Weights of a small GPT-style language model, trained from scratch on English Wikipedia.
Architecture: LayerNorm after each residual sum, learned positions, biases, tied embeddings.
Training: a variant of Muon for these matrices, 6872 steps.
MLP neurons of a small language model. Each row is named by its layer, matrix (down: output weights) and neuron, and shows model dimensions 213-404. Each number is 128 + 32 x the weight over its row's rms, rounded and kept within 0 to 255. Numbers have three digits each.
A block is one neuron, or neurons of one layer that tend to fire together. After each block is what it responds to, as a language model described it from the Wikipedia text at the highest values.

L8.down21:137088104158140180022097122165113097085124134113133108122101129143149162145119121140135131119121124141091159097094189112163144169106126096121077165052143137118115187142157106156071157138142161162067094075183142110111115117177123167139110115133146138094097166129069094155127154130113130196143124117117083124121133122150145117163162096175160142150136124187162067136169145126166172114172163177067100147095168082124153100116093117134091178139193176164151153148223135131108187143167134114152086122079149110090145095195142165069136123121125146128098138096107149137148121148180112081
L8.down113:151116093091110084133084097074083123156133098132162107176149156093135079145097133069133127107100113150138155106115174133139166175131109096158095130117102058126117117095088151102098103098086090114129134101129143085104135174098169081121171165182119062159090161149089123156111162165119098127111127119131150189139129127175148090217163123162087172113115127137109173155140094140148136135124120122155108123182123103160117085180135114129126109114168131155179123068103100124142091111123137147085120129164127180127105181081154133029115134117131100106115079131163121111140129122080133144
L8.down1061:123086172109182131120093121104133137134181106192133169087152176124137122153166142169127104125158129128130165184156098136122122102109135131174159185135196128126163146097110151100157146132135131111141118111167117147171148074132127083071098176114088153112141175131150126103116123115126082123106107152123134143114162096189175085095141096138123121134115108159117099064166101163139110163147162086123133132115163177178154111122150105159148123171132064105103100088115081146161180110102098087127118112105222040111116134149203106106130122044115080102091124081095181108099167121133115107
L8.down1693:112130130155130119119179161138139107138097146153157100173107137185150122203141144195130130132087187184134164137185160120161152160129172112137131120171104206079124122146162135107129135157087122121099131152120176097101164118111122137077127124119098162170125153132082163138133117138132132092179111142118077125104144107175111148152069134139159097196189128137111125053162084101149086144107101153121177134159082099146140133149151137132141080186138166106115141158143176150140122089120078104122160153149158111127119155142152170101112157145113093124122104099110106186158079153142077136
The first verb or connective right after a person's surname or pronoun as sentence subject in biographies and plot summaries, e.g. left, joined, began.

L6.down52:110155129093082131158081116078098163104158172140151135145154097146111152134142108110152073103133135142104164139163110118148123138164147103076083119096100133137169114105150103124129152137150090073147145121215099105114116125113150162069114148110145136122104103086141117153147074190146153165134095090150159096045121159136141230116159168133142116096145122123133139142126158189080187168159116120093173125188145109143168161095123109144126071171163080113068110112145146143153154140152109170170159107183163099141110169145153130100169140143132087152136111075132090157192154164118088080
L6.down165:074083047136109158134123137089130166120102084098130107159167077094091123133126123149095156133176155178156093120121150131131133094109151135141161130135171114146147088094185081201125160121121122121166130105126145169211163142108118146121130143107142078161188129173097146124161149106115127134098133127087156107136211172095118149100164159100042117085106081142139151090110174150103132157133086154136115108115173118124142148155127059095209137128130113146088121151191140120147143112129093115149182108171109142170147136158125130105236119162128120153104069091114137073133156127041133122
L6.down548:115141101163143145163178072112139086100157098116117141124158142134176147065137094130068141161082102096142109165146072116173189134158169131152135131107151157164122100084067119113119111130116113181154142123130141161130097181050127134174140129141175120113115098122160155163116175067091147069118137141134097113079107171175134140104148115099175139163106119107160176138149167045143067142141173109166088160088057108142091109188144153135140127102131170091181138067097125113088151147123097107085100155155087122135113155140109172142116132144110131102173143116187082188096149113170151159
L6.down723:111107088146089105099127156091123131150124127140090144078181142153080117152135083132125124165125156176091046088130114119128137133122100113102077133162166143169112086095105100089111166097157161138105187144087183136124123150182130156096156122125106151152126114125188129133173070140133147147110119164158131147138151100145136134187132117150153142144147136124165098153124108159154113116131128130109118161115114121115147093135153143142186137103138140113156153103136170055149147117116179091060156092201106133158076138137102099113075120120142116092124142151121131097143160177104105092
L6.down874:109086155110179101087126146129094104103087094104165128111131131143113145116100147176113139153117120141106139115130062158093115180045147128151184138146164101059181134093085057185117182110124207091138152142098127068138166147166145071089091136109105056071111178092146136154129133112102130115161143160117166110148088146121145115115131139131151110117110139119099081130075122095145144118084178131145115153060129097109117008196137120122068117120091097139128201095192138165143169134081089100063127134163065100097060120106128142075129134192157160176078101173129125193111092119098175115
L6.down995:133116146147155101124146126098120185166109119058106133174099115088153150172138186129129082159181142146144093122153130120094138107068109132178098126068119123145064136144151115161187087119153101153128140137106076146093119096163137111110139114118175133157117074158170113148134082093130101115145126125178108084110136044142103150130055137103083135111138117120116115112107057178124119108188141199124090135109209129108161100128122152113177148141181145171155123129137191144150129080101144157152126132140111174183143145091103123146060079083139167134108082096128136130099171109101124164
L6.down1233:113111125105089159126080099199152160110171129104114116140080085102109104101154132137183161101098105165190119161120140137122129096164138093129137148139181078104152146148120119152177142100052132148113110102130097128120131154119110159144134152132164141068090123140155090194072158163173158124083119110113144084135102145180143085143165170130101122102127092079154124097103163147142065158124142081103147106174133148125133138126149116130159195154167153161077101124149168142127211111151133120103149149152098191126113080090158112116145135142210112143200103119178117061178081134135143105
L6.down1368:157107101180125143143082142163223197100105121105188100151108072099108132125050112149086104112161130097099068123099089156131091133123134152134117161163157099113091182168183152149143090159053138114127119099104076066098113123156135149143105151166122141160121161143153106139160121125138113145136143164119124074129104086149121193172118110096136087136180113072071100135101049190122104115117146123096074085084101112160149124152153085091157168146117075111145155160104114120099164087133119139160184136134112195121134150103104162113136211154130151159047145127168174117118178112086156080
L6.down1618:094133116141126096156162109150066171126172172167160101132182135131073116074157143117077120117115060118156109124092077097154160172099077059125085156119111139170103122128091094097147142102142134098140067122116096139158099149166139106068107141092137229133137129130155089154163129083116125142104158179122104172144074102177105129132147138133103061110101113150125142121154124211151068122187150114189170157129179114220086152124128117134153036109133139123159113123104132164151064141140159119155148108066124119125128117086112116141156122160136167134113111095154159120116198162117163117
L6.down1852:097095104154105149101098146115101134192118111123148158145114107133074076163167084116143152143125152129135126121062177162114123122159117125136160135190128067128146152091192192161136153136179121134108133112216102116199109105168083150139089089162131162127130158090088054131095102139140135132138100048091149118073148115103096157117127087144159140099160128147120116090157073123075101109139055154125126178143138143148111107138162122115088137121103183152041118119122117128096129139122136086157058200219102076189084087133106117149165119072171119168118121158099070157108179132108151120
L6.down1870:124141160158111058111131146101091149135113080102105200146095115174144127213112098129131135109052097101126219132128156181178000115085135128025091102041168141116120159084091174154165141153166114157083109124166143129098127134130093109117106135114109120105123123133109130143122164139099158119103125081118168115110102104130120067124140094121096220082114106075156109115152096147120118171117145142104093131155122138163192177126115111126140195126163123178085104119159147147146101119126109105129194098139122095132107127105135134178102108133150162151147148136115129170176130116120159054
L6.down2076:184136165084159130116107164070142078172082066155146145127146176169128145138090130070095148195178085139123166084098123071107094097131149120104099130151117048161117142124123112113135153079163091168107153162128136119101122147106055019159184136065098157151125068057098111203147072146105140104122133098136134104188154136176172148151101123195149072168152168136170081106120152126120136123086148137209186221128141089088119141104135117144106194123196086078130103172129116085143137128134123163074139116112093137101140131109096090140114111130120110136129090126131134090110114078135146126
L6.down2343:092105115185159171118155145147131082108120078118074112141136131102095158176126191066151130109125106141125130161153141122107184167148147133043070130123140144163050065143195093112122159093146124120148138117176120061125150154099153158200087073129134111158121101166097032114099106147126134071073143134151144087133167200104120107125125173137188137124157119128113058129141182102131094121128137126111166143193142085112091140127112130145108142123171160125155161144138110153199157124136112156103096118047101156165094165147136126115127162085143115080108091141129117143173143112136108175
L6.down2363:111192173221103184142103124168177080100132125145112132049122129172184124113146107163132097169155138181067093148123119131170121117138123140074171147153130126118140124102078143132154174139124076137106102145159126165088130156136141094079195109106135104216134141087160143122177152075129125130131136156150140068101102134127156089160097159135088094107096148184082195137110161137065070123205093088122180093054113108141144101126162109095093157151141128097098124139125125122154160104079035105137157098115104150063132134132125110124170118149128077099120072121070142151138119098099135130
L6.down2400:135077155085122158144174106111096166096122135149127101167140055135146138112171144132150097115142135129147102115150141174163110105130141078133145095115127153109076142127126087043096163091152125100123121160088138130211135096141128113151147142138139051142153133135133128171148139130089154111111084126164112069129136136105140076093132090126135153138124130131081141175136026115129075086121154151111108118152140116133107103092117120125094140148116165108075089099077170086088112151184101124090085150164149150145154073116191182116096116118124115195112162103097097100096153171154122113
L6.down2553:131096168132157140149178147049157119134187154141107185150171177190101150164191129037147131176074138112122133126132163130170136198109103097130145103153091126119125114104081094130109090226106207148136174158136131159198147137041162102098126112122120100129145118147128098171158098104187157191107138166159130142128130103142135115093152162129168154154124152120167085102133130170141094162174151122128207157129132126133163137093165085160179094129124134100146070082096050063131131095194135210127183091073105116067084119118106172092127117141169133100153107133142142173087134130106110131
Short middle pieces, most often "r", inside split proper names, especially foreign ones, e.g. Wä-r-tsilä, Ky-r-gyzstan, Pyot-r, Ne-d-bank.

L6.down10:107083167120162171088145109110181126096129111121069111197091137162122172178131176185136098134121151104090140126167176108163149141156139141081106141212100081168128140134136070139128165160106105145109058153151088101117121117122124089101145152083167128175094137103148106098112069144099186148093192173125112083171132145057080096130180098089081116112116154114132129124093157129150116095091105150083182147136133142198152121107186081163098150153142072109124127160111138124121143166086126129059136074178059122101173151159045155089161118154089144181156126111126113126153182168167193078
L6.down33:100145140115185135140169094196118138164116105159139184117120147106150112175059154118121128136158121135095161119136124097108116098183119220125170139072133140129066093137098096166103094168110118167202166062097142140163117152128080123065074092128148123132144159163101138146098187152167120106173095113140151140125155096158138099133122127098087113133170126116137119161145065151172177121139159104106090171079136086183153118080112101161095140161168046133128094161102154095172121184194109146108170132181100104128082071091101027151177149142155130104048101146114119161064123126081145109
L6.down147:034158205068152115170114120022141169075133147130084072157070135163099151135069101138161126105128112128147202123135095127132091143146100196131138169141137088095132123208166154087172142152120115114201144128108098172102118144135090124096138143125157105186173184111113134106114162156147134150135112110109127112125081103076135130098213126169124123182181117125137194105101141168131146120128094120101099208136114069161177169130091124118201126217165095137111119115132149083096126149141076148143103122124112092099156135077096179126170098131178087171157134185183140084153134085110120093
L6.down268:147084118107136122106080139112081115104102123164127153143126111091077116102168086156067141177193103130131153168051087104141095143130135143081098217154132102164164122158043135118128170103161177178117155103112107117146103064157158120153179142114148116121123118127105118077146147199116146131183097129153097119147143075138130097213128094114132124099123120148164077139145134098141067131096105134135120094196141101110126152073141132083164182189173177051157084155106124102076115159142118181076144117116178137151165209086113168130142162143137108162146087133076122112121172103104114115
L6.down424:136123124115166102153147173137111091088103101124155062111113124146165033105158139140126074120163168104143200134088153119101125175128094162113098108142107090099128151101094163193122140148170054072092194112143104175150131135143166114136113097184081152128117147087139139088126156145107164148107149109127153145102203114108099069123116134115097134080144142046102126181174125072155125085152147088161076152081118140136145195113069132149142104147131187106126132092142189116131142137135122035175113096109151131082108113104173085215141156134125131087114125127199202097119076124111183127
L6.down444:115125085170143131137112074136118088087146086155140113100113181212135159104081112132091059142170136116133180102137105211130163049101132141132123136172148147088101035174157171163123136141108126119138102107138128157154103109137144156115133119094131159130091088169147160115189131134116120154152097110082219106108126126100130139093155116109062115146127147154150083146144141104093161112109120098116173147099134090176063165129141127082099155169140072063166117169098178140154051135131056118122181154120108140106149126082118192161163106076146182160081121126174185212155085092109099105
L6.down501:040143095105091128194148145222150145090142091122134101145106100140148161097171172145028138100168181053146178154124168094120093120102129119157156128164103130118076090147132131124152148122136152129081079138117075091155068091099072092120128100121061173123163131182089075203134179107155142137089174156150103139125101153153115111139104102134050153153118147077152109126142140099120126118139167156144089164090149086129099144137130077133094139158184124124167110147135154116062130098117111169133134154097142157112113126111170128161107118150132111135090173182165116119081107074157134151
L6.down653:133137148128143141124211111053103142125114133121097125118149120155064168109135142118200163103144138111109146156140146125134126095146140153067094066122116143122117139116188088147129124128184111114146132117162158133068105176159192159188162095122169096175155149114114124104103167129088165086115089087159123155168117154160075138150162070157152141145129129129069084117180157070138187118165130091153201087186149133128146112169106152243086159105121070153122124165088122121113142193139117219113076069151153092209164130132174104143161159130116146124189142091144104103111149107105104097
L6.down818:084163103179099167134093168065113129145089153101126097133141150116159147175163171155120117122118095170073113090193107142139062114076200095098106113141129072121062153111169138109131127130166122079136102108115138140135089099084129138111185125134096147154160148171142113107143128151121180138176161162129184144148100101141126159109160112129073081126113120097106129096125077149165088126168125120125149114172130122106131152107144121144099141102202172102152117184159111110078133054096144152153138107101101069081202084076124121109149174110123109084123134137109163150109144134198185080
L6.down881:150121115065114122065139119122055067079197142117104125175159081193143107071124181141117107133109144175153136166151131145071115157104119151112167153130101087103084080209128143076152104196147167126174113115041114164085147130092184113097114130111117178083145197140134096156138159185118150073094138181152060170120148112152150147116120109176184125101100202153133127104130118191142148140100132175112112117144165097095136096165128167108107125172136152147085112162097112100152148157119143088111115117129111066181172104161108087134130134142154122156130174140107131132117107109126102134
L6.down1026:167140109189179113099131152096154113144112127130099182076198091100187126106149168089154152133129069120131077176117120145144121145113131139170150152108124098117157079089105105156147076094103152171111150118145148138143140110175121113106121139131179081083190121132156196143152175081088077143134097128157131112111129105170128143123096115105117129147138152163119080051158098123146115113120112172133139208117147114123120183044145195105107151177077166168099169118158190131060196140102120096175133137124116188124172131129086130165125109124145124191149157152125172119163087110203141193
L6.down1169:114118100054139097113097152106120105146137148125093116160148145155147122119085187085161113112120125110149149135118139095115074122116143142168096134137093133133097122065125128101130123137149128065081081086106114105128115037044120082087127189146163128125124119138151112096154111109078198152137123143122128165124181122158097141172169119153117203082089174092122126119156085113155157145161128093133150169169130101089089153166110107082123084177123109102143133132089118153152117115159099145140120141133174133129077190133144107156067125150113136172096048116140169166157146115135165130
L6.down1352:091129223149108158121048193081139093071136088162108122101135109137105067100155160152145106107107099156078176191141114087111055129125132096096148139135131093132124089142134133146111159131158148121163128133154141181122124119076126133080147099142134159120138143150090054120141123119113114130240102152145140144127161094158144154102108196125156144109104120169126134077134123135146128136134118133161122142131079150180207162141072158080160180147111125124132092179147108132140154116130132120147092157131141120115120087141131152163167120148140129094145132085086134111109100160116142102
L6.down1457:153144052144162152127145091134159154187095115125143189172124148113094152134127114162085157155141089086168179162120172132125084136141120131072092162157115133106124150143134079107093198077229152115126174141169143106104130126142114093141113113121148122130161137149096199214171125154105095156133139136195147080137144121106095132134085140146151094182077139129077143097139133128121195173115099144150146097165140107109111152121162175115157112107157156084096081122154214162046140135142130152154130149092083150172123126097095087131158095124130116060121164124152143146132131112146107095
L6.down1769:101124114159187137097213111058084161171091165067136122119120138248074151091088093117145153058153140150166164129131115161114155120139138174133161161144171146112123096133087145166094140121103153185138119173135075189080123193144066107109129131173118187147106152082162133069130197113134181110123146136168131177111125135140117106090174130140143104105145173146145142175102144158146109180168138114130058179135129144095191115156055106155104076134132119061133087121117136102087136174090090138078125144088142156104176180127157169125117089166099139124108101058138159168122153114118129104
L6.down1832:068112149139135132095084148136111192161086122118128122123081154109148150102147097110118144121089110120116176127121146127101155154098111135134124144138173161151114144181109150134132132164138162138096141121133149119160118122143074134094120126127081156195104128160108102098188084167090114116138128145134184154109132098139142169170152132128158106107114118153216162122165123121132108160096078123182138113125134111144114089114090143101092145105108101143154121108109119083172123113131098161164070205088147141067127113095131127139103147117083111072149124120125116125136155149132090166
Full stops ending declarative sentences in Wikipedia prose (e.g. "population of 4,108."), plus final hyphens in Markdown table separator rows such as |---|---|---|.

L6.down171:061137121131112071122171141115149116097106089109131214116140168126143127079101072106149189150168164131117147122138115105146111121145127162108112114159051093170120100104165131119099132159146080109175166153129098104129117107101125089093160177127178104224115143122176141152074100101139131171108131108127093090155141081156135088085138120097167129148114167085127102150127130118142130171103108153166071150114086161127133152148095016095147177190155076055130194109140156187184135143187173112193125107110193108144110113114152133098099123071120155125121108124145069144085104107152129092
L6.down211:105140155151136135076142066124154147141142175075104123169147117192108115151170147066174180115110137153059137191133092106101159135138149136096144087088162103093122166116128127090090135095091105135127093113153115106113155049120117137074067125147101185154089110111149123130129179150223068134137120087154157150186136102139130150143140159150155118127153161153120090141086134136147077121139151166113122121114121125110123079133136153105109060074143124148058110118146109119097176110064180152084119156086126090078107122097080157138127083120046149135165043017109161123173147136089139098
L6.down426:141147124128136103094113165128148130175166137177169095182126118090119106137121102123162121115129147115090114200155107180108141105059077138091174187166104139118164075143179133122144191114089126151160104189090059140115146140095154058055075148107092103182149158098157155060146100140092158156127152118097136082181123120144124160088148161118127124175099119147107078125167153151125170103203088181160131081096141114128152140161124150093128157136177121193149137115107105118095132155147141164139116129046171151126120150170101149130163163176062163130143135082133105129142121143077133101
L6.down607:114091155125160160105083116073088112158155108127178150145150142107144161124164118101187100086132162146157159086082108163146067123126153160100103134075161091132126121114167135111137189102121081114091083075138107179135086135098172122076057113128109159140089099075096157112168156180189120120115075120147129130172115147134139123126126067108139164081167174159087169128087100080136129182121094148128139128138149134148124180188132095127083119102097108177138129146149094083153162142129126091157184147158140119090125114116139120115077100152130091139163112136149178113115044155144155102
L6.down657:085151113116141083208143143115086158140109149087119123162153101138071149170137157108101183139130117081087158204114197135157083154072097147172157102093104102159154109165131155105125075169073131111088121073143123128158154067168107054101146115099104180150092059182161074167106086115140104174162131137177107093177149163159125159162189166110085176124164099147114195126095085136115094126127127074122203111116109163120120107081088181164159139123145101143125149122111139216114140127115132100148156107125125125139086115202094095074112130147116138160140166067153099071172136115150135140
L6.down684:155103105095118116135090083156146138117153136173109176173180062096067111173152105102150151081103123184110183195177141130162138056107104124111108104067112168170121179081105082135123170148154039168134097132098153138125116121119125070100130136153119157150122143202119143117119196094174087158106128138089098131135148144142126154122129145163131101119106115171149093134176086182171148179150139140179118096200144133151105123150115155070188099164112190110106159151148142149122185103131146115162159136121109136163122091129069162064154114104179120133148154132160114144122111129163154093
L6.down860:114123185161080118201159125140132145153130173152120107178096167167125153199142096105137113115156162128080189161144142120108080126053167135096130150139133152091139105155148123117126144088114126131083096128150106120124170072135095159104064147115085147136087148070132135122118182136140126104135129128118167159169131067115148130152207142118117153101114131095115121168137101102140140046175126194080156164113142191128136120132083066123113122071098086103146119104079105115129112122133126171131111111085127090098131147174093120134071130144100099157119072066176134123121151167117170142
L6.down996:110112099148151154107128127095070146150153173109163097124132090154066118134170048115143217092117111144086157131059088122158095090153115034189051103082135117054098160122135169079128229154113151148098123186162143128126105162086100128076118118146170087082178164166154111161152121145087088148158126114130118110107092140102146128089152139187124181138111150190146082165153166092204093106093176128137153137132166162125127119071076166130119095126104209110143147158170108111131183109117162069093138127085130135104107150103090103096156149152115175159045182128146076076124156105133139124
L6.down1046:137141146155128091166187141166147121085162149111137134171120168100093147162147165082171076114181152142097087154097086132181205139101123148102109073190136108147096135151133094147149193161126143181137139076140178107157144125160144120131117137123109161083115141098149089090111135103125133080180089067053116096140150103153133112102147105173099073100139058123113135108129104116085099126074100114038073036131141122149169180095120108094164106126146115175141124127101080090151139127110113116109093113078201119117097104109109210198127148161106066139096151127168131126111156127160190066
L6.down1048:123146128181183113105134100146154106136208136155132092099110147096150093076170134146182117142154145146099148119131150078099104108101141173137147113142101156192137172174112199084149156119105155104104115030104138153149075140125116084131169097126137147134169140127146076099117144090147085130095094181171164091082150057096081155093192087100099068139153095162150130116087107193107155110111121127103130169144151101090136167109103113118107208075139096069090150123138055193137164191117118131160108127180097124132132143129108104172093115134077106153054092128171165156137144091147162029
L6.down1184:066202184110091128125147064141115122183143146147114126167115128111130111144120092021136115072093186106105190199114166146081134107144163139099120095106137108098125179143196143121126070149182096163173179136155139127144131109149067110060152110136191102118120121120151125137139135152147103116140096096240190105129173121141171143121147116138135148077095117185158141114145147086119141139082101124061166144072115124097111169140133162104101079152159142098180143152094120098127137151156142108103087180127151091122115112124063123126110179104119075099137116094146165177087125102135106094
L6.down1637:149099160132164102134137169117101152130085081107123123143077154106146105149134140098099097167136140142137110191124115122148134172102144103130109168162122147139113173127147154065080123089100107123130134098124130142067113161114152129146169115137104148149105085150078121106086160121155112134161113076131115148134150153086058085110112107117098146149123149100174095140168136135069105124070155131130161145105149169146154119135161128118126150123141052134115125095178063101121113068150063176146135129136090114133074141164155126126109156163143115155110170106110109139120093088148112097
L6.down1671:080109145084115106101137161111090109153124092089212137055069158176108203126103126142152106158057142180135100163139156181083095110131102124108112127056093127192086141129090169125174134165117092132125105112185157116095130137121131116129098111093114161121185089165091091078177127137177124127139118158163160138150106081045138115152097137101107133151139127106135178162111099122102105162110139149107223096129115142114150134158073130131121141139098133160132138079157093100165122213129106109144190148176127082094172148112181111160163119071123084082078143070136121165114122101140145130
L6.down2233:066088119104186059116145142088120084117129171159156127120081111119102121099138069078185107140114081161168165146130192116141116109136172055125109139103162125101137150155181095174077154048097068150115084189126115152138132151140135123149136122109118137086124139098108103122102130119080161117078108146111101140119066142134121101059106146142160153149133157144132085150125084145179086098145124138098172111076127126118167121131179111129090151181143220148041079126109072136090142068152142125108140145067228092129183130135152133104137177166059096087117099118122100106111165103116117107
L6.down2466:121115182136164108117138164115114138108147131156184126146083171163154150119150080138171073153193088123039153067122109157111051149116152140114106150179119104110142112062139105178053129112148126113087120131100116142148027096159137123199117166087131134144143127153112136224154050080099071139141120172137065104140127179120080122060123117097114123152105153067146188116140174118124160131135121102129146124143141149139106141131104107121129110057131100125165069132097125140097106126086111106109189140108161131114114109153130179169101118121098170102100153093124093169158092096113115055
L6.down2476:102207159139155096095147112164147093107161118135113162156113170119103141112152118129156130184183117122146036116074103078142159127145156126150150090116115081192117147154130130129133143111147080128123127077161139121190136114067084150148089127159103168133101137068137110111129168119099097164115138082133110073149143115197039149099181140197119121123109123084121103136131043143087078122148097145127121092118100175118114132107105167120144114171113095168156135104132117094097195080153165127133153107178216105087111168094150095151108179118097164151104140135118138175101209149118143118
Fires on the first token following a complete proper name, usually a speech verb (said, stated, notes, announced) or a place/institution head noun (School, Cemetery, Cup, County).

L11.down989:120095121092153132099133139113157121149151169099122169134109118097134107221095107120122094099165111150118148138125105162186092100087090140145137167084142150112084187148106082156145080182139105111131132140128082167163187120146081094078126108134096093146143147135028139047129134149198133151086116095109109088077115174098136103119088161135187149140179119091155097178159185098196202141127155137124109065087114141149125140162113133084122161172102107109190165162144133138162174154112085098138056108102155137142194171114123160172099089093074097116105102118140165078090139118085132122
Periods ending long declarative Wikipedia sentences, often just before a paragraph break or a new sentence like "The", "He" or "In"; also occasionally table pipes and colons.

L11.down2500:166113159078140105046165142112111172105133054130103128146113117087115111104080149108131212070176103134117116166150093099093152101156138109112143082095109077137099165172127140182165092090115104156167156149109140082123095141028100135125122084095163162101077117110132131109109162119127147179139130102094119140187151153174122128133179134057062113121140126139164092130115147150134096144092166145053136085139131185079135124167110174165081173129109125150140103126157078152115078148105098183121168116126173153152099105143142184173049126129152140178174203067192127114152083143067129082
Main verbs right after a sentence's subject (often a name or pronoun opening a biography section), such as began, made, started, recorded, had.